{
  "rope_fraction": 0.5,
  "optimizer": "muon_variant",
  "beta1": 0.93,
  "decay_shape": "linear",
  "dataset": "wikipedia_en"
}
MLP neurons of a small language model. Each row is named by its layer, matrix (up: input weights) and neuron, and shows model dimensions 224-415. Each number is 128 + 24 x the weight over its row's rms, rounded and kept within 0 to 255. Numbers have three digits each.
After each neuron's rows, "fires after" lists the tokens most often just before its 100 highest values on Wikipedia text that the model never trained on.

L7.up1802:109100115117134135095137114147143149159100158150103084082123077118127142164132143127127126119132123139126136149159125131125145141132089112161113174115133084098140126109159129150123138185146119131104107135162152139091115133138110148132123104098107164102102152120148146128136121098117114149130149129121114161130111127172141116079139144116171161130149163175132173104133189183165133145097150123117148174153081122130163140120111135140124157129104159073157135137148088110133114094088136119132156154139143157118100159116118104108126160120151129110143183120159129107147135125154127119
fires after: " ", ",", "==", " =\n\n", "===", "born"

L6.up514:120130158133133124124169127068125162087149165101106152153134149140145138108136144147149087123118131141119109114126157103090133138143112150118161140140132155105176158132113139150093138122104147093120136186132131144116104096127130195121139144118153134132135138134143153091134147155118166162122120157128114080166101064161130109186149108140156113161138127111087135111114120127129148124132070109097080124104096143144153118115124166147128116124093163102068118097131117108144098165103126179135107161207121127119134122142115090127150092118148116149124138103127079114127146090131164165
fires after: " |\n", "0", "9", "2", "6"

L7.up1214:107126099118124124114149131145158132118125113163125123144175082138096149142172137149150141117147106111130068121152166143145136149106121143159099154104155147137133123090156134140146140124155125106121177108128096148169156128093138122131104108132170107125147102157151149129074070114114123110123131131115156216136156088115134160108142142140130124130174128140146082141137074129089115106156195119110097101100100152129100150084152102090107151125128110143084116142159100158156134149135123141104112128136160151133142083135080111151124123119133048079094110144160146123108126136125148142
fires after: " ", " ("

L6.up1610:103128129146106109119132158185122118069163171053185144125111108140142109117138102154129141122093098181126142145102166105094164131072108157138133119163137140140169160135097147124121116148136144155121080121114144117145132153092161133120141133066107100144151148117127143115157135135083124143115121140123123137100136129132144122131135141109107167123130099119121144098123129098116102129131143129117115142070081114145156059126142113121142102133149125151143143148114163111185160147074156125116093128145094129142108145165120130118131168134112162118101098181131168123082086121171124158
fires after: " ", "9", "1", "0", "3", "2"

L6.up1497:124130137108115149127103175143122121149099165159151134096097146189127158149155133124102090101122171117155126116148114134103136153173129108152114146087116143140093106124127135169125092113127130143117146110117176069121147129123163122130110151125158125109122191139130107124146131143098109138116109124121110124100108111125139138146159132145115120118149109181165129138122142134149133142159150114147123136183118172109140132130068138116146122144085152085147115136117074108119136163133125166090110159147114128142141113104180147126151125136139115171106107168125124135110131098106153162
fires after: " ", "1", "\n", "-", " E"

L7.up385:125114079128112108147091126164110101162149129141122184168186117178108085164132122128136095153160134151177123130121118135135172108124134127122153116117132163156084124126137167162133170144121135166116130092108125104117124129101136106150120097105121132164105121158123117147131102101170126142106136139116142136140118108127092126107191091124114143130100111122134103128090159154143163099166142129154107145168160166160140115105092100129091145104172099117100113122153162111099132128144122149174126115114131128125150143142172100108147114123096066130105124107100118119118143130109165123
fires after: " ", " |", " c", " His", " his", " b"

L6.up1221:144097147159125162132150145144112088119108148105143109144125148135126111130125129168047141141140097147108134121090113118123066148159144114119124146103100165133164072141128114127114094108108112086172131141094145127119148122143117073131138145144117134175116140135160101115121137127105116096131128128133101158068145119115144149118157150158145145098148126121090143148076108110111100163129107103154135142151084079151151123112070139106154108099114100137129137171119115127125068131160117143121110137163102138148051153128080152155100132125115147154098090116097092125111151122105152166
fires after: " ", " |", "–", "2", "1"

L7.up49:134114207105155161123122085116183102122095164148132148139169091107148141130110141140109146120176097117149098127104171167132139137147138136094194111101100104146090149105100113064179113152116123149117139181208157154103136172133125065164113094134156118128123118157097156138127112153125115127093116155105124078124082131138123123139153147097149133126133126128127156146133140113057141128114158075141140140153103126126124145110105109144117099153164132128122103122121110095137085134138103114109106121175110124126153142151113124144148103144149169139158097150133155146149134099122164104
fires after: " ", "\n\n", " Br", "0", "1"

L6.up2119:138111173125118133083141148146103160137126123086140114124107102088131122095134149160152131144068104128145104128148115147099145093130112135146084153126126125133171137119125147137120118160115135123139111169143160138112149121121107132106107121134126083104097149121080137080149145145130121066114138152121139140136126112107163122079147113153140137116131093110106126095073157158114122104103179110180161162124119163120119086081135097149155116103146132157116135107153127178100135123139123087119121078135153086141134146133168148140123172171106147115156094145126148113127110087126131076
fires after: "2", ",", "0", " ", "^{"

L7.up2008:127104146130150159117116114101117142135124122153149113130107092113147147111113137153050114109162116135142118134069183120112117126103170143113131120151100080099117116143179102136088090086111115149113098132176158114107159177148137136129109169085135164107139130132121099113162092113103168117135148088113094153119135130179111125141161144101116140137068115137162179141115108132123111086153133153069150116151145131105130106154139142103172101113115133107098144154135130108121115158126154155116110097116109158124124092165155140159084133128140149137136142103096135152131112063120142161
fires after: " ", "–"

L6.up1996:131104112127144132134105115111148131133136124074144081121141093134147133129166132146084132145154148099087118137100174134113102154136115128133149160106139112116141137131178145166152138133081103150132122155127134076129143163129123162145142120130103127124089133106129150143143161081113082127177117168130131150101107151138124117088147124176133131094105100108089122101155144135128067126142103169118129126072147123118109133108133140121124119084174119125147084137133116084098127129119116155103166152151112149126140105144113154107115094098147158079133170141090147150163109097104163102
fires after: "–", "ij", "1", "2", " "

L7.up342:110108138137091113130105140136100133131107139134115153138173120220087124101107148123122118143108100111107126108162155138098127149110162160097144099143125121141118092142118107148129134129138170132142087114124104126105136156136107124123114110108136144065071162123134102112154111135167152111122123141143114104126176128103119098110149115132177129079118112126091049172134142110139163117139154098083117115163135185148107099111125114116176108118133147143097105075122144130147108132170138202098103145186151124107159151136148138101100067148134130150096123125107136138106140099113128098
fires after: " ", "-"

L6.up1741:156129151130169118131144137125085110161135142107153093165119151127181169119113102141113142089128122145082126174143117091126113139112105175100141096136103151118137114142112127121171107127109141116157111165119105119095100166105113168141180164143139143138154131174109098107130154156160093078086131107107111150113161155106139159141166139126157113131143111134155144170161130139096118151118095092092171114112139114173111167130131157148103154123141134117129138106096146124151125134107118157133139098105121129151154146144146109108152108169128138130138159113106133166134111131139103123
fires after: " was", " is", " d", " are", " been"

L6.up2214:109132117135155128143122151142116114166121166174069121098189116132151115085139150110101099178126147143096150138205155143139135142091099174164135135093134126156117172131131120155125106141097131113116172155122122125110123146124092129121136109135137124164149098132153106149133134134101101118104136119119119111094149117132137085131118145141132137123148107147111094134107121134119156079147165087125161121111110147109104124177104139107138099128121082128150134146139159122147112098105097156139125147183084149180115128151147132086161097138085147150143168136158130129170100174137133111
fires after: " ", " (", " t", "or", " sc"

L6.up837:097115106117110149126121107095164139156142177091155124129096105115147126162171126107140144128175143125083132176174127142149156168114152136104147118116138116058080135134158128131090136122133145176156132160127113149081160111135107150127113142130146120107165146113167143097150125130111091133118101104129148145152126146147156147105189125139155089161114085143136119139142124137107100130128134103118137113149104186156120141074162108110122094167169148133128129109103144135121099136104118143123109127131133136195135147141133162103164090156141110132123162111080129131141133105096145111
fires after: " ", "9", "0", " (", "b"

L7.up457:126118175183132117132138123145130132145120156110147088101111114094143108133180101140130119113077119091098144125147133140098108148164117151080115080111133132012140098110107131120135130119125098125179072153081177096142142099130133147106122156137104134150146130127162182112150084122099090119106146109169122118099113142104121147141123084105105102118153115098057180122116129164099133130099139135142137189125144119130138131089081087128111103102123093151149137135137112156107092092138124098116105107189149113110086117137105136133093133135121166135173108150141175153133089124067136159
fires after: " in", " ", ",", " the"

L6.up1077:127155173118177127098141154134130107062122133177176127132123110134133092104148172141137110168107091084113119123109134110139108112119152119158115175129120106121126119097103102141117075167116136150113184141175165135150115109093142099148102128121128097170149153150123125121174173161096113120086147080140131133129112165117104126125140105056162140144133104127115129096093145104108131100117132145178106136153110133137135158134171119139163142120105175147138114081137113125113094092105108176121055136139138136102176130155140124159139141132127110124103200147140146119158135131106167123
fires after: "1", "0", " ", "2", "9"

L7.up1487:120074119087110128124100147144123081095131115164155139139123104155106109127130091146086093129154113102102089148142132127163129157110134132087121172134141146171143151080169141126160161098102084151107150136120137101112117160124143071104135117149185104096132107117134126111137144089094132155106139170101115173130134135128099148124108143134121113136122119134143126177133112144137129127152163150177103134099169114133111148153139135118145123107146156148145124149123140124120153153123131125173148157085078142141114133142143072183119119078141089124103160115139108099118122160103137141
fires after: " ", " P", "\n", " col", "|", " R"

L7.up2001:131125136144131116158102083106097118125138155118172124100114126142174106104123135142105176137128120108152084084097071093147140135146156167126107135096111147209126115152147148164161169152128175097135096089129164130155114128144143126124120152090138153106094136116170131122151140126140127149147150122190157153159134118114143124141160138128139115111192161130107158123156102130121135129132149142125104088095087130093167132164157104121144122105132184136154113120143106135149162130135093150136157132137078091100109101156078135129126106141111154104105126115130143141165132090097136129
fires after: "2", "1", "9", "8", "0"

L6.up605:115122173129109110123132137124137122140119138133151127153131170117128139131098151128135142092141130152123127120160145109096116110112133105099134159132136117099167138150156126143089141091119122150170114132157135149156139148086114133119097130132162123125139194085116126129110140105115151079116142132128148112116083132138123104186148107168098138114126103120100152144103107115148132103079141126128158124137117143143084075149107156126120144171166145129154116141147120156107118066129111107136111102134111113140126121147112105193122153150137118158090140109090100146169137153132108126
fires after: "2"

L7.up1631:140075109123165111109151141102145074169118133100135124163156136118148153126164155143136137118168117129101104124133153138129152149163120141099098121148119110124144079096102150172136112087158117140103130097104161139114132115119107140149116151114100123115153134134118111092127092113117100147136106185089128126129116155097105132143135146119138126131145101163088143149099125132124140119095172146141126143100080136127122087096162126152114162125133127154160161152147152160120144126106156128130134084136119103099142097171136157102140131093137141104176119126138170144111032103109098128
fires after: " ", "1", " the", " ("

L7.up1187:107124095106150134104127118088113120138101063130103119103120114154139112139151154134118097141122120129170132086103095158119158142104130115103105156159148160094110136138102169124127141120133155116088130104155165112114119131144136117158121102123162128125130122150116133126098114140164161195135102140129101140109162127135126138116108049117110129155149093141126123143119114156135122136133113154129137112135138134139076098127133100106103184146165103140152167127170096121101134139067081074110137109118108114110160139104103091090102114151121103130077119139174125159104083155094124110
fires after: " ", " |", " the", "al"

L6.up1581:159125145165149157095100115131138159101115134121120123164147102104084156168112148130135167138120076091102139121116118127136071109102118138123115115128126130137127159096163124108139131150099119095140154119112119095104146172159146139147125110109094134130151114162135112131117112156121141101124135138147087146121128083184161125143133140145119100122104159114159171100113131096084091104124059105149118149156105130169127142179105143142117118117137157109205142109153086076084100119123165118139129105130132150137132132114151095135114134101146078141093104120132110166138151118108149106
fires after: " C", " W", " c", "ap", " V", "av"

L7.up684:133141125128158135140098163114151110101115100114107132158134172108127120127131075126122133131163154130108128149149096139160101127111140155128144132115097151091084083143158106139134170143139106136123101111134153097125124126125128142128153135080147093137132115128094129152137125136121118122134098107156104157083114128148111109111093119094150120134113101127157159129138168126170157141120113193154133134107163160185120139131164138120146150126057142103106162143120165149138080190089151112138162142096129104088175096099161095100162105103130117112099122133149134138111110135108107154
fires after: " St", " pro", "anc", "c", " P", " "

L6.up1100:164134131134107132119107121103139130163113150124093152143121115145139155097149159110127101123132147147136151128137131115101100128119142184142111118122113143169099108079139119112091109128149127104133130164112140144128116069103140120112141104130132085124158178172087129134144142168100148137137130147160117123113085142125130147118141139140103133143142166158118126130118106102114145123133132077095141098143129094132151112072094087093157117178144122117103106149155129088072082132126151115118149102099109122134106148134139145171083113138151116145126141141103120127164138115110117096
fires after: " N", "0", " Re", "N", " c", " cond"

L6.up626:188123109105118120085156136143119153078150143122153171150123086149119118115111146128071122097109124110113105135123112071143147163086112177122177126123141099152130103151088115101123134140095138130120109122139121113138127083085127135098138147095088091123153138105141179149133145154100138123146130138127134124128148132156188134130118142134127132082161095169125151149145182156092147154117123109103105119143122113162104124152124132146135101089116179152151075114103123134150111145154107139139120128127143137142101112155144136147113099124066139147155102144160153071159097125114148158
fires after: " T", "9", " t", "2", "t"

L6.up1149:153122146112149109152115136147110149163120092131106166167089085117095113147148113154120133136145120108127143143134100110124097099122087094133173097128139139141131114161113108138133128094114116131162169117103078083116147109163138152172108092101116143132076128092157078097151107117169093147106138128130085120148190164081099101087121121104124171110110145148104170130099098153108151127154099122154110153146128152174102101092165141122151133070126119103126134128118139145113122128134122108127116126132145150145146119148117158116126138136136111123115151131157122163133102194150133156
fires after: " ", "0", "-", "4", "1", "."

L6.up1238:157117160153093147095145075154107122128137140128161140095116108170133125136138151090105130125108074114132152114120132123114100120118132122152117112137138091089111083110158110142136078133126101105144147153146129181146118133160155139168132105142099141108093133133072120118164127145120099123133134124114130121100127106116133131104114110155113109145108109140137145122110155136113123101146141141159114125132077118117138062146126155119173085159136128096113116154104170144169087126147185113136096106137140128138133123134116117124157154148127121093125152122121130114134156148130171096
fires after: " C", " stat", "c", " c", " ret"

L7.up1586:089101146123138165071134130098145144132144127125115120164097126120130118129118124108110084117166138131144057156128165099130142127146130100105087102105129150161167153135108110123172140123097099078110110119110143158127092146139106177088116130154139091180123152087134133107088121114104106139104096163137164152094161104097127107105101133144132127146098106093120141117125078147110090122143124125132146120089153080132095152086128109126137141178136131131154134170149120139133127148179148134139123133135142123103132134128124160134103134171133154143118167101112107167152115076136147126
fires after: " ", "im"

L7.up1558:123075113103066140144126120155165104134139138127137123164106133120129112152117162092127143129112125134115124151122148088089174092132118161114161119109110096118089109183140121144118095149098130126116114147139104115173098141119078157137155147113119112143107098193120119136115081108142072110143108136106106096103160108135102147078145171151147071115121122142115136129140126172080127131148153136050126149126171126138109123164109122130130077115136093157148119135111142145109128137134160133125085144123109127128102139126115129102124145171097124149132148146122079120133123102136162124
fires after: " ", " (", " Ad", " $", " ev"

L7.up716:151113147127132076088126122097135136130147124089090105119117175116121167117116061123122156117115099148142144138148136127132113124109133109155108114172092149144114092159110140171143118124058111086113108164091166153110111124056101177130136163152149144172084117140108133115109142134131133143074140105191158158094136130150103131082118098121117114134106159152143140096179121137147140095085142083145152121157143141108118077114127169110117141144178143131152155121142082135127142136125106152105121159169138143159132172102096157106140110141147138142100121111160068156149128103168128128
fires after: " "

L7.up759:104154159149097128139115134106150058114100137150103113147126164141111117121135164126130157145126147118132106112062106136153119147122140095100146076140157129116101131135145116121105155152119204108096109134208146135167134126115125120114127113108101122128149128111142070129112140141118082152146125105160096122119100123111135146113179131162148147102133131095151208164152107130118144143153092113155125149161094147153104159108155119202146132176096120173148106114168115142112166080138137136137117169170072146094162125144151104133102126144120121129103169148097125150093127137081122138
fires after: " ", "0", "5", "4"

L7.up353:171125155166104093141088134103154112131194134100084130083109117132118093109107158164144160088111078127130117126117138118109119169111137130114103128114114132104116131103109138164088121102097113127082159150132181118128125136113109141125099139101158119097105178171158111165157152107124118134122144142106089072138087084112122132123100117126171128129119103123111108141169123137134126127146094136139162132111163137181144106130122099113122145134101109096121118130125137143103156102194114132105141136107140143128165087148127163094132139153111152123143174077107127133149106098131174090
fires after: "a", " l", " L", "0", "ol"

L6.up1961:167105133176093142114130157120116111138130124125112122136120147162149099132165147110090122151125147163130137097106159106109085125157158117153106106135087139093143132071108184101127171075126128101131082109133116125113096135151127155129113119119135148113114155127107115134103106149149105101117116169150135118143107160096110101127075162091132102118115140134146162092120142158150086114111140133151102146118152128162146132146141128094115128113145142078127117131146163130154128125116123129120132106109162132112120138131097168113177141074118148116119105141153129090164115121131144140
fires after: " ", " |", "2", "3", "ing"

L6.up568:142105154133125117080102122123098147116160135125146145129153176116158149145127134129100191142123114131114118124142129128103156120121106155137158121150122154144136133099133153152099092114099118138138102123110105103146113153128130113121111097142139206141138122127146133128106133114107109125137112171086086134159067111120112117131131078124103104173166122107137124137147164157121155104149113116118140119127170122130134113121117110132137132164132105146122088136092138118111115092166126152146135113175106131120144124146149112140147110157119186108114165139128107143132134118121120160
fires after: " d", " P", " D", " B", "ou", "P"

L6.up1574:144141112156129072138044136145122126142187129114161104108103139096148123169093119130121134143141106131110100120098121101101147115124133140117128086113122109155140093126119117130131101143132116145110114122150125117090166091120120122125041130128144125155129129125100131170145085134153139142066135160131130128106131117131128151120193108104146166125156121104158145162145131147129147139123131147125138100126116141097116113146143153182143088116132119084122108106115142101140127123157142126129111127154174123134124155118128105187142087121138110142103126111152152197158141111112138164
fires after: " (", " S", "P", " P", " p", " F"

L6.up661:137162128094141134155120087146086123146139127138158115158113174155125111089136093140129139121170133108102114108174126109121102107123148116119090125144161118096102139124125151097129124109153157140096108115108091111117095139174124172134166124118152092178132168104103118106120090071123127130120129138127150155097124142087125123123123122108121132093096126140134101147117136091148163111086099070132155158105119081167121144107137124151128184098174135122103138132097128126139071141101143137207118130180129132109116126108143150137177142091114181152151125105109128148122105132124110128
fires after: "1", " was", "-", "2", " new", " is"

L6.up1898:134082135162124116123127128147138151136091102100115114137130134132089119133085171144115126155094152133147149120118133151144107121131103145117128113146083117142092148134098163095131167150093105142137177126127142125129172142150090075095179139106141168118119186139133112098159113122124120164083124136111126130150120106123106118141124121119099103126121143148136119136140128151108133145055116114076118157152112156102154137101137137172166137176141099100088148107117097140172166079127102129127146115141146095116054118121106098152071160167131076111137114142099110144121144123154100160
fires after: " d", " D", " in", "en", " De"

L6.up760:114124139147105154143136127117125149110102154156128180121137093104114165152118174195150093132097153110107115072090149116135120157107142113077166079130102162139120137113132133153172109113156098125132114101112153097085152136129094123137134098103136128132138148132115136113123159132082131123139146131123141146133129143123137141135147150144138117147091104115123163121155088165143119126077123144124138121155151162106109153166103128117088126083105114096118150096111132126115152130113114169159088163113144134122091064144132154116093081133167153146084148153121108125162116129156117106
fires after: " D", " d", " J", " Z", "a", "ok"

L6.up1892:175122115087087060125156111174161121144162132167156129137118143134105113129098152110094111162114135101112148155105106128128120123138140135164134100111102152129109091075114137156125108110099112142117081115152110122183169117116142114156141118152115119126108169122160168092143139166124110121094123143126125119174093139121106148130195142067156109146112163114135150110144114139107137109126106117093095136092137120137115168118143098098157166122099161124155096120110145144092157141150147185072151119133120148117095117132185151150163105136107111130152125140115109137122159175099133141
fires after: "9", "1"

L7.up1595:120133118138096126102136136133139122119117096120124132144132114106158121104158149133112133091126147142183127121114114153162140097115136130129130109149169102094128140120168126125122157129145141144144089106110112153145116158141143121122089122147109131109131149149131170135105142131115110097180139119112127164147104124081148120162095102141142125129169140097106102122098144122110128134118111112139135124114085159144113109135114110146123119156176138126189160102154148146154158119099141140157129136124125127117139126155079073118122091080151119147104081174100122134095146138135089173
fires after: "9", "5", "b", "4", "B", "2"

L6.up256:168108206110122129165087135123105100119074149116082111088121136155158162180120120083083121158141163112137100121135104149134165134087154112101099106134131117175099130102127141145103119166114146126149147129149155072167147097109119113111103112164168163131119161136115141140161196095117145111102101168137120148097110136119128164116156120139084139132118131128161112187140191140100071132148132110131119135117185123161145107135138159137132103177114102158127117137126156142121125127145141120155103129147116122122100129140115121115127089131171128117098134139111136109102136142155109126
fires after: " |", " ex", " ass", " exp", "0", "2"

L6.up1234:096135141128133121123104154071167119121108122096090139102164134109129130121106106141123120124108170101128121121084176085140118125145141147147101129148127114137147108114106185159095140148097091136129110132123111118134052153109138144127152139140077124156124137139116088102155140132164168117112161118133127100137119180117116160108194094150113141099143112143173140128140108119106118179135115149102142124122148133109131114134123099123088118150143126140114113065127108129133109135130126158128146123151149139075139161175118151120163109132114107158159140113169123120103121090086078109
fires after: "0", "1", " |", "3", "2", ";"

L7.up836:175147114120153131138092082104156112129104137133096169125132143148079077126113147109135133135145174143086092121134100135105122151134145108113148134109121131140159093135138130147124123138150133102142086087128090106143145089116114139150108185132108086138119146154169120138116113151113101125120108141156120143139120106172152124094147156130114126134101107148106121147082113146112114102132163134146135143102130187133124200104164182107104135145100160128121107134102140164114150129124155156132154127114137142119190159132144154181141120122118083133087119153169102176136134127118140137
fires after: "3", "2", "4", "6", "1", "7"

L7.up1690:139131133129136115121101118122128123136112106114137119110098107136174108123125119115139146127148160102102161124145150163114123129152147101091117095112176127150098112090148144136153148117114104129144106148158112100132140150103136151136073137099107138134113110141159130107128114131154141125135169100128122166112112109123135145131159120125151163114118116147107149089140119117122102086147144090152115186079144138165111123117116154098110198080141152146161151107134125122159078090106141128075144165107169146143105093122138159106103162101106167132116160147133137123163132119143186135
fires after: " ", " a", " the", " w", "1"

L7.up991:174106150151090120088122171117134101131086118138112096122129111135109123155162173132136132097163107124133134118094150113182140159120143171128147124151119140155172120093101121104126156098178155141129102124164118135129121108122088127128115134124106114113130146104095142179096144111102110100113127182138134128152143147089106118136086144115174094095112145099135150132119130158150107118095119159150121138120112121139095143129126101107103137106113134129127166131093124136146147137119133161125117159149142107090147110132097152080154161150077119146150123119156139129145131114111151114
fires after: " ", " |", ":"

L7.up2096:144137154138122131112127088119119110135100143141106089134113112137157140182113095118138149113108167086081112147152155107142117159147111101177133137089097156120120132150156179088112122148123128099085077116106136126144147133118112162100108158098097104129135153148106123126102113125128178145176123149120141132136109135154159142101146141104129131131119111112127125173145155127142140110140143112143113129200169119093124179167129156127088157120126111111127133141110123141117120151140116126133142162181109131157128115128156132089137084140151138142167129154147096092071107093127110130
fires after: "1", "W", " ", " l", " W", " F"

L6.up136:102149155154111143118123135147094144101103101102131141137133128116130151132161107117103177117145125144114146106134130159084106147086130127186098098122133176135137083107141162134129126126075078119114137157103151121102135137082124143138150101067121137174156120154144143123168165112141118129115139151115128156065134084129134155122157114112145178114116112108151120160152111126147082082133146137148125116117123103193132132163156084094135110105134171104166097160103138110105126115113126099082122108103172171130115137098143124133157097150151154120173115135110134105155141160117200157
fires after: " l", " c", "ic", " L", " b", " C"

L6.up1075:107136160119139139091141132134131093100144085124159123150144124131151116152143149130181106167145116131109103120105135160112112063086125160170102137199199116125120102117148144153127131131142131140110148137152128100128139099082083123134094147118153089121135158160143149093142115101104120124077163166110128114154098154176106154107156117087107125121136133129118092149103139137162136089141135167145114135103123123128142089087164115156137089105131128135149128133116143119126137135126111147098165158097149121148100114141129137131190121141147121121131129124130140150157122128134141107
fires after: " ", "9", "1", "–", "5"

L7.up2028:102137110135094117108131154121171121156107119140086145105146166125149111124137144139107126134149113128101128141129135083155128144152184155127116142158113113152121113089098148160126155110138102081139130138161103115124109124148089141134097103120118114127130128143059106133138130097139087132140152137148148120093141115089138088129100143083125117104129165139130160150117144116144126095088106112140147125128138173161124113142138094132141129134161101108117127116150138157097122144132151130164107079129133159124106146164129135149107117104110153170126151118154160120109126155130103116
fires after: " |", " ", "2"

L6.up248:120138149136151112091109108150141118127143145147173154106129163141119105107111132125155164100140130166112127121101167154123126143125149146141087132109129137147140086111064098151156120123127132110106114131137163106138157122129121105135125162143111169087114159147136100126110099100061142159132129147132107110142139117085133138133155133148133185142126133106130102162152096121117138142119135150160122125127133132147096147115108122124134146148130100079130174125152086142164136122146116157135121146137125131141111113167117097147087159114140145098122148142096159099149106120148105124
fires after: " ", "0", " a", "1", "5", " f"

L6.up72:102129128161155111102104144123128081184092123166108145132128144131168135145120123108111122156179130139166134115146152142094133187108124113128150116122106110139146129166117085171140135115117181148121125162125127122149157107111160141149127081113129165157134144128150052132138090133107146153132167149108140122137106139131125132141086154128121179156141134149108103101131117096150142134115168105159193145139099106123078103106130134166123133126157125112133167106116121113149152171083137146144096137117111151135151120137115100112139164089125142108099118132122160148128071131099154157
fires after: " the", " (", " an", " b", "z", " a"

L7.up763:134130140110151127108120127120126106199119133092096083133164100142132095154107103144150163129115142146119084113166133140154150129102117079132136131142138137091100134122108178185111107109168116123148110166149126140163144111153089111115148072126129121098125141111147086152120095083116121087133064133133118114103172159178162105119127119117129098107117073110154172119120079111117128103131105158166127172129128125111150133113186112109120126121114124134119129108142134130154138131079124123132100126147163098095104141105109100121137160112142106142139104112131138139064117184093104151
fires after: " the", " |", " a", " The", "'s", " was"

L6.up736:164141152126151130084147120181128132068132168146115137168124110098134131138139158171152141120128134101114136137145130132096165107110187150172151113087125128124140105083101154140113177148099140137121147129123124130121088114074193115139127149133098122126098126172102125155142130160124165104144141097136101118081121114128160147115181134060158129124120098167126077122133105148113141123078107125114161163152156168156106162146117115120088135135094110112102094124078106115160152119120137139112144129141157156144194116150128159152159141130098130146130181133187126142120160135100139147
fires after: "9", "1", " ", "0", "5", " en"

L6.up1611:135123131103116120114138155087140099174133117139096129117113112180110099136138111166145125121135165134153155105090158111132101124133110157163109134081095161070117127132103121141175082149069122127124144147146136058176106151133140149151096115124113149152126138158114126115097166129123115149129124150121080139082120127132135104138140105110120135152134129097129163176131105152120141141173108151085153169137130116091136137116105111134130184125115117124101105125117140148127072113147114107134125177158151148093110143123112131118158121132156137074148117135129131154105146098072154154
fires after: " ", " (", "–"

L6.up545:128126144140157118082128113127164105156145099178119134139146152153100140164127071115073130097151128115102137128120137088099117120163156158165110116125096109132101102119161095107151127137113152131102140122130120157113121150125159161131075116122162137103114144115113144136089112124113174100121112073154145162105098114132122125132120195124118144153076135118140144174163121113086103119131109107106127149144097151090143133117097126166130158129154157162120122117141106185184152131189132133137125103175176136172082159146111111152148164179116098127110113118137100168117165105106133133
fires after: " "

L6.up1716:093178111105137181165140101123179151152152096140142116128145155134129111135143119108127134128120079112085096162116119065118126140123160127135118149142074144100124117113140111134127138140120085132159122115107126139153103152108123132113164101117133086148171150125086125121141124119115141088123135104098089139105126156118140084151149125155131101118119175099125154116136104153126175172102137148071128102083144119150150142120158119181132122131136119120109164083120124116111106148093121106166134118146136136097114147149104136214114129115180159149124136154138148116116138128102134133
fires after: "9", "0", "8"

L6.up194:121112117124133092144151112147125110186119146122156121141107137162115112130103067145107139133104121195130092141133157118110124121132125159115126102113142138092096084105099119164108117107115132152159117145133145135109152104141127175113148111107147129093161163125116109098151097120141113126105116142123084119112125103121137122158168138182134106152129120127124154148140145125108146120103105147081144129087081088175157115170171088128148158116143153115152113121145140137097117132116124140156127127132156108167095154116150115096070086102177153150160158110109121131151155111144105121
fires after: "0", "9"

L6.up1114:141114079117128130179125127085105132118153148125137138158163120105126142130133141120073164131167107108131138127112110092144089134102119136151126153164092124140095148139111144140122128081126101141144126122139051142136146104121132129134146126128107128127109133148133133128139128148158103109141112103180119059143157158138144112119112143087124162142125188086115118124150108130135136176143096141110116153145155148152127088106136098127152156129139163122137127113167143146131184111122169180115091068136123113085088124126112134141161158107146120143108185168131138157106114119100080168
fires after: "0", "1", "5", "7", "4", " qu"